config.yaml
n_layer: 13
n_kv_head: 4
norm_eps: 1e-05
qk_norm: true
bias: "all"
init: "trunc"
init_std_qkv: 0.0231
init_std_up: 0.0231
lr: 0.00131
lr_head: 0.00541
warmup_steps: 360
schedule: "wsd"
final_lr_fraction: 0.0
seq_len: 128
MLP neurons of a small language model. Each row is named by its layer, matrix (down: output weights) and neuron, and shows model dimensions 48-239. Each number is 500 + 25 x the weight over its row's rms, rounded and kept within 0 to 999. Numbers have three digits each.
Before each neuron's rows, "fires before" lists the tokens most often just after its 100 highest values on Wikipedia text that the model never trained on.

fires before: "n", "land", "le"
L2.down403:487535494466522523484531529500498515515479522524501474480475510505491502480498568516499496475541511514489483521564459489471460513433464495459459486495496513494488483447477500504461499508518501510489493495490534480528546537498478488492535505491495503507520533514520484513503482481462477522510478488459466490501504482508527543482515544556517505507500532515471506511531498495496478514522472480486503466518486518498534452530486459507475527492485483497487514467488494521510487473487527499479476490510463451494542512501540526522502485511549538504502455498513503519527527479465538500

fires before: "hi", " 3", "ch", "h", "ho", " 2"
L8.down487:505551493504504520535526482492502516455470470536468449473540502514522462534519507455483481527508476512487519507479508521521497461525519566485498514507535472515509523508504480533500569471452501479494487512505491521492463478505486523528533514496533512479461495517480529493473498501503495488533487485508536455527520525489525500536538437526473447487507481499470541519444506501458523525541446500476495512529526508520505512461451520475498513517464501496511496529466535517496470489513521509480509537471505487480511493527498509533485504508483504455508471508492459488495497550567478481

fires before: "ed", "ish", "ment", "al", "ing", "ar"
L2.down349:466501473478531515478529555511471461547521504478496489507464512522516500533467531526485505497534484538493491471555503457503500479496447494513510508532530494513503496507499473493509500517502568496481484534569461455536510498506448521527531471504516535463462483481522467534488491509510496524503510509503444500486517475487466503550507512527461508476527498492497481493487527473488509493494517533519503509494479454518506476544481492477508509487508464511503493544496531509478499541504480501484483478479465510506487504516494518526472547524498488556503499510553501523471498490492458449

fires before: "\n", "mp", "==", " ==", " third"
L2.down155:466562524487501496517510494478525525527495504436505468507493494516509483504497512528496470485498496523450498513483475490474573498534525494468517463479501503503500489536518479481507518491503501467482500498485446494536485530523492500506525478476500467518548522530465517500476496452489516477521480493487468479541510471453472500510510484462480511532495485496446515511495496460490483493450509478473506534489508506486501535516505504494512509522528485547475506487502493466546491486550489509556510489487482542555510512501465497489467496470492479448523459533489542528485510478521505489

fires before: "ic", "ical", "tion", "e", "ed", "y"
L5.down846:516476502526508540504520488503521518551497531489507508524504513532486525506533479466497483528516524530517485540497517510499460494498508531478501501516487474534503484552501476532513462555510504453478482506487529529504474489504455497500502471493512458503500475530500504508506472487469502508514481527497549498447458493484515467505483459480491525473539497490553489484492508537498489502533517511490467508524521529498435516452523530533490466549540490490526480533534558481457541528495481506463509539455457539484507491483476477471457505448505493532472495470504505507544502440521504523

fires before: ",", " to", "al", " the", "."
L8.down438:557504538572463501509500516530514500540490519469480488533490506518519460511495492489529498465474483536501531537528482496526512488516483488478489490499547525534509485508498494528494505505507486493507486507533491511523451467466492539476473495526474526483476474457490545485544491479493521480523474509460485496493519495519509520464511488506525539548496476520471513507522552489490574501468549468445448487499504503507499505446458491521514506480521530493498493513472525477489496524515497448505490541456516472501495497470487472484473531500462471509496499496523555515502478444518493481

fires before: ".", "e", "on", "a", "ain"
L10.down759:486481521501497516475466507489504472473504498521512465531497480497510517480513492476535498518527500487546487491498550527491508488512523506496509483517532474562496533480514485495514514453499493469498528537466528494486494474495458508545473510496524485508486482531514481532521491479509446477507468471507494506558486491506526469520560518510502474500534507475482530516506489515474498530502491523482448479444466489468473519477469546540510511524519471506559496485533523501496500548448523531522487524493488488492490539513523488518518521493435518508459457533439459504487491476499471470

fires before: "ed", "id", "s", "ev", "ic", "ated"
L8.down247:497535504518513513541529480530474466497510496520485506463454527496508489493503533542523435501497553482516453476470529516525491504504530492512493486484465520541459473540534512502504500552533508478482486487498490453528519529549447482502505510478502468512517548523498481523495575512538532493492496531479523518474487500513499518505520496451465493506466538479521486499510495518535514487479523495469510467466503517493493483523488476466477564492476477515504512521505522500563503515481486518490515465465504486507484490513513509472466506470485496532458462486511477505517509514521468502

fires before: "s", "S", "es"
L8.down254:498498485568520498493507476533476519548500499508475515488525447495532491511480484552513459485515530505508511454511526486517552476482471501526497524504515458490527492488484499498485511502510519459513467493480550522462418519502478497517550513516506520470500463477490510518506481464500439561470548447503556510474514480468511475498511532499509481501516494523514473535482530508457508461520522524485472468486488461537461561474503510513495495519501508502479514478462539529512525502515497504468525508489512488514485514487479500528548496478503488536528472484498518488492518544470500481

fires before: "ate", "al", "ative", "ual", "ed", "ation"
L3.down752:521503493468518520467520493475535502521452549480495526517500490526492493506495515469540447483560475466520506528475493483475508499486532477512499522527554535495543503452503535494508497494504516481503526501516488488498512492527510531522508493483486497522516506503493449512512462501478471487510534487520501504470453490477479515582500500556499475491560518522507490484465508527522531521509536524481481495450492485507472470480509495497499497476476485536530514556529524513529512525532487539474457474477484468515476482498543500463535469514479479473502491508501486532465484524493489462

fires before: "en", " of", "ed", "s", "w"
L10.down902:468508493448461477519447506517507464483482496526482506541515515489488466512505491527510505530485504517529540506534466523449431535514503483485500477498546527500501494486475503493521523536493491515495505488476505508502496507455489497499502497545490464502515501483513471482466542485457493484559475503482470546507526505535469496526484490514567492501484505463486525524516508475476473504543466460471487512511519533541526481502457528539492499449472537525485516515497535525487496526478501485538500503516495500513504523594496516483501490519497509518450499535485508495500476502520515509

fires before: "p", "pp", "op"
L8.down275:464525490497523491508516472564516514509487479528482499517455506531518483468494481505487548480503468477485491445509480520484529531522537531456515485519499505500497490478544491510474576516509473493502499528490526548494477480465486516516506518517524481517561507502497468496510538463518521496542486509478453497507516526519478513518510446495490513549465498483549485507525480455540456510481513495518527481509489459538487522469519495480511529478502520507507481498458502530530476479500500488509472493542511511493522471511518529461523468526480480506478470498476510545518504492498494517

fires before: "er", ")", "le", "mp", "les", "or"
L6.down605:502543551525483547488526520486517524498526430501487513460499561502509500484507521488470486486496493534471522545481478470496496493482484501470488453474481531535520514489491465517479488483532472478480516533485490509505510481544526432554528495457482512496483465552510521473501505477482518532506512544512492504465556490503475458496477542496510510539478478473498478506517519497501503476484475518452524482518516484481522512477489473472527487509541508512462458471512522513515499504486518504480483541504478432518498470530504482491505450533520504473501472517504498492517504490512495488

fires before: " of", "al", "y", "et"
L10.down726:553551504537490477504501515517503475500486448505500511526524516487492518472476499483463497547477473546487478510500529494542512478504459427530536520489520544500485505531484504525455521515530487466514518523518521513497481435497473500430498508530518510434501437521519498486515530488478518467469434548496480504491510482546455490481509468495466524482468522491470534528543488484504517515499527504516512472481490506476500562481482504508503484529503508544534468487484494517505513551505456502486475506487518504488475482485459486517473540523484486518543545460489459499520507496486535485

fires before: "n", "al", "g", "th"
L2.down380:524498482461506499479446515439462543530495505472496522502536487506487508523518518496516518513483484485507477496533525479495473456491544488522451502519461552497526529504477477531495513504476501493542520461526494512518530511523462526520500508533504525524562500501487473516469498550472495487453501517500497498512504460489536531559527491474505517525578487486495464516506507493497502480512490471505479478493511515469504530471482482480490540497437467521461490506533521521491479500514533487526521519495476493500535493515508475485474552479545491515493525496547509507506472466504434527

fires before: "\n", " to", "lic", "p", "=="
L5.down750:500532541469481516502524510538484531522467467486491508517515518521505501493498459480520524535497534512472494483521446466509517507489515497521530485544508493535545506480509540516445496520458500471462497496483500515484509528525474505523443459542458476471526474499489491487454531549522530524526533451498486496492496458526501483463516544493505512506445524530496523465538503506468474542478454496513502519535490469510500544483470488533485548466479522458514496544466533488529486480485511480483508501478480482489484510535511516527546449474517525545480530494482477505493501478521535517

fires before: "i", "ri", "hi", "ch", "chi"
L8.down108:474502514501501529511480473488504467555528510505518484538527507476506520499555504480497493533497482483478510502506447531551508554485498506455488505538553530535512494531480456510498471509469483498473491471467489529502518476505463473462476497523458529478482407509522502498540539494516534535471451497537513498496475476559548524463490504490485518489532515510541515463511554506491519470513506491517506492446499468500470462473530506549511459519544497452554481520474502493473475526489511504505504535531471516513474514496469536516461470497489479497492473491488539482455513472517484482

fires before: "s", "y", "tic", "ical", "ian"
L8.down623:523510464510543478517493469516524479522524474523484556488521514515518502478507458514526493470481538513499502475469476473494518488510491467513493507466505519486507480526488476537473540466491499488542502530483491508473512513502495512446527526544522545455505511505446533538488503550497480486504519524552485499458544472541517483489462494531494522529478508505483485493519526487514509474514496480483424512470515478476460491471548503490500489507472488491488500468518464463505512487477459537545515508524500468494497524499488491486492478498501521515460495515506464469489519523533511474

fires before: "ate", "ation", "s", "ally", "ated", "al"
L6.down269:486501492464463478456469457500474521494497505487526531509497531525525514502492483503511517488538507483458514474498512520517495526505507506519574523504512493547524455515496486489532508479478500450471481532487486502441496470470510526496561457522549522491450504503530479513540455474499500508520511508494489500477517498500485469532526466540500546520475465484465502495516469495485543474497510464496503497504500507487455508491515535502548527486501467483520525496508455511509480552465496485485503494498498487574454470480516457518478510472463496478528511471473529476521477502494497447

fires before: ",", " of", " O", "and", "s"
L10.down330:508499519501471477484497514482510531540483509551458501505489472542478494496466480491486557524489422491514481489477456546491471506523504524511552519519471514520495500529499470454467487483538498508504501546543479490520494502485571515508532487486489502487558487516491493541544482481533521464510501497494444485469500555497491508463476522482508470501505484487475500463505520485516490485481459506518531502508514509488501491515481471489503488514471518537479486451509490497482476503476487530482509530480530541512493491551503460490508547518559529492506493482528527499520502508462476480

fires before: "n", "ot", "al", "und", "ous", "il"
L2.down967:522542490468521530534511526510479514516458524488509499516471523537510424519493480510490515492462516507522569524539505510543463504507480462522504517523470488492492497480500502509505530505517498539456474512473484491507529499531478494511536545492506465507494495509469479512467498490471508491469470493526480490514557488484482500494479532469473477525568480456503479500539503503486521454467460497490515529495494498480506509490499533490532474511479519494453505539503507492518480524471498528513491457470517532482570439522454477505486489527492496506485520493529465529498496559521505490

fires before: "ite", "al", "el", "ed", "ent", "en"
L6.down736:516469489482511503486534490493508509490522499535511491443508481496535504500486521496469529530457477476536455517460499518539494474525496464527527472477527477502493508442471503513506521504488464496531479497503487496484491508458486493520475526469483503530518516474494549458484499488567496503527489536544534528517448516528523501507468557472475503477492496473483481485507529486505497483497485525550479479487530470531530500556503451477489451476527474488491500470578528502515472462500535499508520477517556481511500512529476498457487533521485463493499504492534515526475513508504503513

fires before: "\n", "ong", "in", "and", "ung"
L8.down213:525497481460516489499506435469454479555526452512483503491518543458479514536511463465517523514555511540485569540488500455508466466516515506506460501507465492514504519468462517529538502540511487485514471494521511524526536514477503498506492491478521527500478467508489572521533539476484539450509464517471512449445490499501492500481497503461518515483530511471521475555509502457509517478469495503505519535475507511480489477502488519531511504521495522489525485470535504541474507508536510547493467506482479518524497496499479546507466527506477487472497477457512501467500500495498475480

fires before: "al", "tion", "ed", "ing", "a", "or"
L10.down1023:503469480523549477520480474546532499509532463517474481501502508510477495465492503497495456494526502502491476508490492520459512534466517515533504496500530501514458481488477499492494475458534482482538467471464471472485492500517526530537459560497529475486522535447511502489484544524512532504504549543509468515501524482496522493493523525443521502540481443461508571467495524509516540464481510519510473470489509451491492480490531483504474486497532490498484500540494500556507472476539516505480502512517480501510510504476517484529449521504537519481483458475554520477511487474441485525

fires before: " States", "ia", "ian", " (", " Kingdom", " /"
L2.down647:512496494512442520500503453472479539498489463516535493503515449494474511503501501509518512515464450482499475525467480512473532478532519495525560524482455509540526543539490449521506518508493475483487491506457579500499466451491488524528537523470503525480486481517531505523461459450508501440511501521483506515479527504448531490522506491521516492494523490533490486500498527526513472510509527498520534499519504524510506543536476486500483530510529494497500457490516502510497497492500538461498460512453492492508499485488479486530477504523508466487523537513503490490470480527551504468

fires before: "s", "I"
L3.down96:528564535525508494513436505544518522494533465515464526507556489513491497473523533502487469512475500497482522501444521491526501500492553471479506486519543498497531460527507506540498506534465514499516510464486492467548500484469512535455504484488524491450482467491470502514476473482523497494521501501517513489456481495458503517483470515526500507521468481540494478470508501518474510490485523489467525499495488462509466538510495449524470489468497518460502460476501538518538524549518509554540487542521536482523521514509533457502567473516475484533511484556508490525480497541505476497

fires before: "."
L10.down896:480481484530477507488498477489489557516520507523461466471477489529471534515529473492505509533521518515494516453531480508450470483539508473525471508482468502478505549501471487467513512486540484510461511515448536547523452510483465474548483527492507488493497488472502487496504552496504436516476522524511497485472559520497495498485525507471481490501517473517490542561473491519510464506466523552504523483527513483524449534531504515462484517541516521506521442495552481460483507520464516509484519481489511469492493519526525531554497455500441519490538510508492503486497458513488483526

fires before: "d", "s", "der"
L10.down922:467510477500499508514510523530480517498487483487499484470488502503517488510489479510497539552541481522532491509489525516504521507512460531521498510512517460506494525514520517460451491560490496489492459476520457481489502508473508516476546499570534508529502471496475493484474505501490531484530498497499530503520495533497529460500489477469523548559508508482563521501483491516498465483527503538495438494453483461501502488527474501538543477496530550483469503457537524507518492493523514536517533462487486529473442489473471480515513518512525513465469488454485483505528500492484534467

fires before: ",", " |", "ft"
L8.down576:450483526527500502499513529501526516470480484530469516475459477556522546574530498481464522492473552533466496520501492500503475509509479562544516485537538518523493481524532513525515489494495489506530471523511519483435532502472492497503480489494513509470546521539500498446505501485466484491543455491485491534521453497521476520492540494463513521514459501493516502531511517490479531485481479519488497490461482499480477504479552526495505517517536495450522469439489485516532518515500503509471516488509470505487479468517501492480499500509527489487556536477485524501496507550473514480

fires before: " 2", " 3", " Total", " 10", " \""
L8.down333:509534462511467480504543480510558517480509485511552483518512523521504563513514544445488488503524488451491482492509507453520486529519473521530472534466483536502494535512502501518468495499469493535480485506558496507527486514523492484492510464515499500453548494555509510539494455521491478494494467483485479502497507517471503503531489516496487500543475504489493507486491508497477504491478486504478516508535470510440494491501484547512510529517455475553443497492515504544521487503533489508525473528541470536442476477512490469481425463530477505493493471485518481503472496488514518494

fires before: "an", "o", "a", "d", "on", "e"
L3.down257:494529514505459490563466543549494517480462505483466475506532535472480536493475528509488499494521493505549529518496481501453503489549506491469520514505523520524534496522510484504497543494474475519485504543506529531521446487479453522552458499448530491504491490535462494483550531528472482471485491508493544468502502493496510498513538486508515505520486480492462466504503480500457475488514550508504500533460508495491502539472524478466467555536496460523467496477501537454505487491489562528533467509523513477469505503501515472518509468513452487512514482516518490502474487499519461495

fires before: "y", "el", "e", "ian", "ies", "i"
L3.down483:579514517503504496510530490513485475555509487503554485538498491532484523488463510482491522547508523533507467486445475517526471481539525491486517452535517521540527470463506482495475477521547488498477462498487483486465519494533495498527506479494509504517480501541526463506535507505496452477461497489529516490479526481513505490506506480544487493491511492495553482497507490468535510522507500464518458482519474476524508492493491471504454549499521533501502503474461514515464548479508500497509506523483509520506527546467505509513500491492451491478503492510561486521498466488518484488

fires before: "\n", "==", "t", "al", " information", " career"
L10.down825:540453483500490501475496514494498459523473492485513518533523503488495500524510505502515519498469502535479522560496507476510523517466488474525503528511506545496487499564466470491471425552531478489491511435543454526540518458501494460487494509502480481530494489545438491534507497506515530443498519501524504516489537520531449477507519529461500460513507491506509506486457506508509515534500482535477505488491494483508487469471497499580502500483549490494495486429505526507467499526481511500495487491462496492493467511490514463467449487518505455490520533547522509551485495477536556485

fires before: " |", ".", ":"
L3.down437:540496459511499501503525465509482458563484484490555488488463496509477520510465515503516504498523549477494521480522506502510494458444496484530506515477543494528497500505543518499500504521470510511468479495477493483479517476484484542508436483542485493490508508449488474490491501501536511491483453462488476494479513505503492494511461486509500535492531506528470540495498533558502492489472517477502521477478514496501467526537481519517489477429533532495506479538508490481508511544526499476521515479472499526464523519500505491525513496478440505480510520475509539479532528484484454535

fires before: "e", "en", "me", "ization", "is", "p"
L10.down909:507524458493503453536512516507462518506491532497456466487523482530497481533466495524453506529475505454524502546526477532531487538494476501566470496525510487475464497523480533532542463513503503473488454496480488497485501487453499487528475492513474510504552470477500468488548504494492470504516494546499512550483515499508484526489482542515492508531473485484491524520528496476513493495525498498546511484528476469548471493501488464508454491495497467470501471508507524523482525504504468501509477497483493562492495473479468513527477491496503504466531475523482502525512528479471515489

fires before: " as", "ly", " in", " for", "d"
L6.down7:478485517506522519547512486477502525495464487480495516495476545485478492543484498505507458532488456481511484473481473467492483509467503516461520463536512484452530492533480551507542512518512527532459516532514500481508534514480486555495459488539495513516510477503480513505471477502515478416489467504461498526489474484520493527488528520518511507507505493487531527542481474532508515501511494497485462487531470542488524488463500445500462460458492548520496425465525492515478504487526490537474491554515482520498474494508498490485460512511488542485527540465457530526473483466492497477

fires before: "ed", "rect", "g", "ce", "ff", "vi"
L2.down299:489501502527451536520489484467509514471503542500424491496470509449506490530505503488546481479517465536490472520510513446469512528532576538488475510515465474509503478507451521536517490500520527473465512532522494543516493519519507529499511477534490534514499530475517533469507505484484518507519489540482507559503539494482491504499514521485525513442536459511472494519491516496487483506508482510492457512478488541500486485458486472475517491530547500509468519547511503482517519458545527490478522541467501496489508500498461543474486534510459488495491527483485448491480456520477501493

fires before: "y", "ies"
L8.down764:517492487505521476503509501502485485494485439539531518481535495425516498516439461499498542487485494509493495537496519513517505496593487469501518507486509528558529483517536475460479480501494541499531495458509537479505532487475502512548494503499497499483460488519478497468526502510521488528479470536509508465517493505508485544516481508476480522508529535523510514502502513518481511504528470503467474487499534508477498484454511500522469497513528518490494533488492520516541510489494502542520526510501508524492489515493515474523497478528497471509524518516504475459505510509515476527

fires before: "\n", "-", "20", "T", "."
L8.down19:478472465526487464519484484459527477457514503476485501501491495525492510549493489512509487484491493535568513520529470500515482509498464507485470516522502526493504473515467483539489511536464511475513450463482492516465478475508509519482493551528505512505509487482477532531544560494530439522522511495533473490545537518539459481500506520468523494498521472464537497485508449471489509454500514500534510496520484486453488501480499481473441508494509500504489546485517484505477521517519497513572528510520520513470537549505488468483516480472499523530498500513517476510476475507505521520

fires before: "s", ",", ".", " at", " as", " in"
L10.down604:513487556486490553466499489528479478531490505510523486560490497510513519503522540512511492541460515521477495510509529516520523496488540498501474527493492469510483510511511526476495504501478546474508464521536526486517485466493511545500489466487494509533468479489443493496516474483517497520502531499497541503508495525492526507520460520510448517476499514535498504518500459507523530493446470486502502481480509492540462522514480481514495496499454443469534526511467536498512508522530460470471532474451453499507443503468462518525475505495455474451516520476510504514491504532507496503

fires before: "re", "ra", "W", "E", "tra", "le"
L8.down272:504528492527518513494474505458472521509494544480529550490497511504534504559503482508497481496458507478482570542562502471515493505542515470497488482531502508503466500496488474489493498524475545530493504505457508543500506506506502569493514526537509547480462476474441537486479499505526483501489507500483489501479475492472453512474493471484540481518525518518485526490486505504454489491513484526501487485518511510526499482509523533491528482445488474484512485475477483518528507544541495482494529492486509531480486517503529486519514462453533519446489510530456526499500452510513488469

fires before: ".", ",", " ", " of", " and", " to"
L6.down824:523515570539483542509454524508492508474513489528519496484457464524484482458479497502469555530494463453522529504449489541505522471548521497534507495518480473495514528483486509512540493499528467526469521503488491530520467470477533499469504484479515494475479469537500545481501528504535472470542514542529470501483518465516501489469497509473509492513516480476476526478505533509530481510467462480509542450522556506536479467487521503527505482505506482484489543504547505492498544500475492493445461493504526496522531511468510478510567515517487510505477479470514490534509485513455512448